MLP neurons of a small language model. Each row is named by its layer, matrix (gate and up: input weights) and neuron, and shows model dimensions 32-95. Each number is 128 + 24 x the weight over its row's rms, rounded and kept within 0 to 255. A neuron's up and down rows have the sign that makes its largest values positive.
After each neuron's rows, "fires after" lists the tokens most often just before its 100 highest values on Wikipedia text that the model never trained on.

L12.gate265 [118 113 109 109 141 108 107 116 105 178 127  76 145  99  85 195 106 123 156  99 128 146 147  84 134 145 146 138 114 118 125 157 137 121  88 124 135 105 168 143 150 154 130 147 178 139 115 109 128  98 149 152 116 106 141 105 154 108 134 111 160 148 134 130]
L12.up265 [155 109 123 151 176 131 108 128  75 136 134  75 111 102 116 108 130 128 124 136 177 106  97 151 130 114 111 142 139 157 141 113 136 135 125 156 121  99 118 125 140 138 120 101 129 112  95  96  77 144 169 156 143  79 171 152 144 141 112 118 124 118 115 126]
fires after: " |", "\n", "|---|---|---|---|---|", "|---|---|---|---|---|---|", ")"

L6.gate134 [119 120  99 109 118 128 115 114 108 103 149 153 142 171 135 131  87 152 127 119 147 100 156 166 109 130 150 118 148 122 145 133 122 111 155 111 134 141 153 118 128 103 146 140 133 130 129 131 133 106 163 130 114 101 171 148 150 103 146 129 123  98  93 138]
L6.up134 [108 158 163  97 112 137  91 115 113 127  88 144 147 113 100 167 115 131 142 158 116  83  71 133 135 137 125 175  75 110 139 126 134 124 139 175 143 139 128 153 149 115 121  88 117 108 139 140  94 135 130 134 132 102 131 137 122 127 101 111  99 172 126  97]
fires after: ".", "\n", " |", "-"

L9.gate9 [162 107 133  84 146 156 151 135 152 156 121 135 174 128 148 125 114 153 138 122 126 152  73 104 145 132 100 130 118 159 113 125 120 117 124 137 113 160 118 127 114 124 151 132 162 127 170 143 192 146 108  96 120  54 150 105  90 100 135 135  99 150 169 135]
L9.up9 [143 142 155 117 155 138 139 112 129 173 130  96 144 125 125 170  99 156 174 135 150 113 129  95  92 134 149 105 106 111 134 114 133 159 160 118 104 118 128 106 136 127  99 149 117 139 182 148 119 105 138 105 151 101 125 144 187 107 163 164 102 141 108 140]
fires after: " |", "-", "|", " r", "ues"

L5.gate99 [158  90  96 142  97 118  67  89 136 137  86 114 158 134 146 162 147 121 131 143 149 107  82  67 116 195 147  90 106 147 115 146 115 127 141 109 119 156  98 123 118 128 143 136 135 118 137 146 146  71 130 167 140 114 120 131 116 107 126 118 109 129 175 121]
L5.up99 [167 106 133 140 142 127 112 153 109 146 109  70 156 144 153 139 138 147  82 112 127 115 166 122 131 117 159 114 132 159  93 105 127  95 126 117  97  86 107 144 138 132 150 131 131 130 148 155 156  96  98 139 133 150 144 135 130 119 145 146 120 123 167 151]
fires after: " |", "|", " M", " tem"

L9.gate106 [100  75 142 147 143 133 121 141 156 181 118 186 185  88  80  84 128 157 157 143 131 109 110 133 133 144 158 101 104  97 143 131 131 174 106 121 131 114 141 147 146 116 108 140 134 150 170 129 149 136  94 168 106 106 169 141 102 138 125 135 120 122  97 136]
L9.up106 [ 90 133 122 148 165  99 124  74 141 181 121 111 153  85 113 118 145 108 148 160 113 135 115 153 143 126  89 162  72 148 167  98 126 123 134 141 148 137 144 156 130 133 124 118 113 152 115  85 175 140 161 118 147 150 140  94 131 112 122  93  94 138 125 174]
fires after: ",", ".", " that"

L14.gate204 [160 140 133 137 139 153 156 144 132 111 102 140 157 148 129 123 104  77 113 134 133  80 181  92 144 149 132 137 126 121 135 127 127  88 153  97 118 155 182 132 102 139  93 112 129 122 146 163 144  99 131 167 136 114 161 116 103 128 122 105 135 101 159 163]
L14.up204 [ 80 126 129 182 139 102 149 135 132 160 155 165 150 141 134 116 125 129 141 135 130 104 127 111 172 146 132 180 147 148  94 133 139 113 135 194 111 125 119 132 139 164 115 124 131 128 136 174 110 126 190 107  64 152 114 111 165 128 125 114 123 105 144 137]
fires after: "-", " (", "\n", "an", " opp"

L7.gate63 [129  76 144 109 116 111  99  97 153 110 141 175 153  96 112 145 140 127 157 103 161 122 159 103 145 170 160 121 123 127 111 177 140 151  65 118 121 115 142 159 157 159 128 156 134 119 161  97 105 131 135 144  88 114 129 127  82 128 108 109 138 125 100 135]
L7.up63 [132 139  98 107 112 123 112 106 147 104 127  95 149 124 148 118 134 132  95  90 121 142 121 180 159 129 149 137 152 110 135 107 156 106 147 112 156 121 149 143 136 143 180 142 124  97 133 121 102 113  86  78 184 124 142 137 163 165 137 108 102 143 117  83]
fires after: "."

L8.gate333 [102 148 143  89 142 140 118  93 147  95 144 164 146  99 102 116 165 133 120 164 124 175 130 102 153 160 159 140  85 120 118 104 113 149  99 139 141 105 120 161 121 139 140  91 118  92 129  84 111 147  96 166 116 131 144 161 104 132  92 104 130  93 106 168]
L8.up333 [ 97  96 122 121 116 119 127  87 112 160 142 140 145 143  77 123 145 131 161 141 120  75 141 131 144 130 116 103 157 115 147 110 115 133 142 113 142 149 123 134 109 136 135 138  96 148 143 160 145 135  92 147 160  89 154  74 121 119 126  77 152 111 110 132]
fires after: ".", " but"

L8.gate412 [126 146  88 111 122 137  92 150  65 144 134 168 122 127 117 138  99 124  90 169 114 133 139 126 119 150 143 126 140 157 135 110 143  95 121 121  86 135 116 110 125  87 170 155 136 111 127 123  94 109 182 115 115 107 115  89 110 145 133 160 122  74 157 125]
L8.up412 [ 64 115 145 130 127 138 145 104 163 125 129  97 145 124 122 119 129 144 139 127 121  67 137 130 161 132 118 154 126 128 151 130 101 121 100 131 106 140 105 111 139 140 120 147 118 123 106 185 128 147 133 113 131 175 146 165 155 144  99 119 109 143 165 166]
fires after: "\n", "-", " (", "==", "===", " \""

L14.gate364 [138 113 114 147 146 122 134 126 139 193 107 138 163 138 155 152 128 146 126 180 122 105 108 115 169 155 140 143 130 104 145 172 124 118 105 133  92 138 123 130 114  92 163 119 174 123 122  88 164 103 147 152  99 108 133 119 142 117 127 147 164 127 158 169]
L14.up364 [126 109 168 104 176 136 107 174 131 104  69 109 109 114 123 135 167 186 133 154 145 126 105 155 119 106 124  80  97 113 153 121 113 153 111 163 110 160 120  80 115 124 105 132 139 157 130 122  89 125 114 148 134 109 154 120 140 111 135 154  99 135 148 132]
fires after: " |", "\n"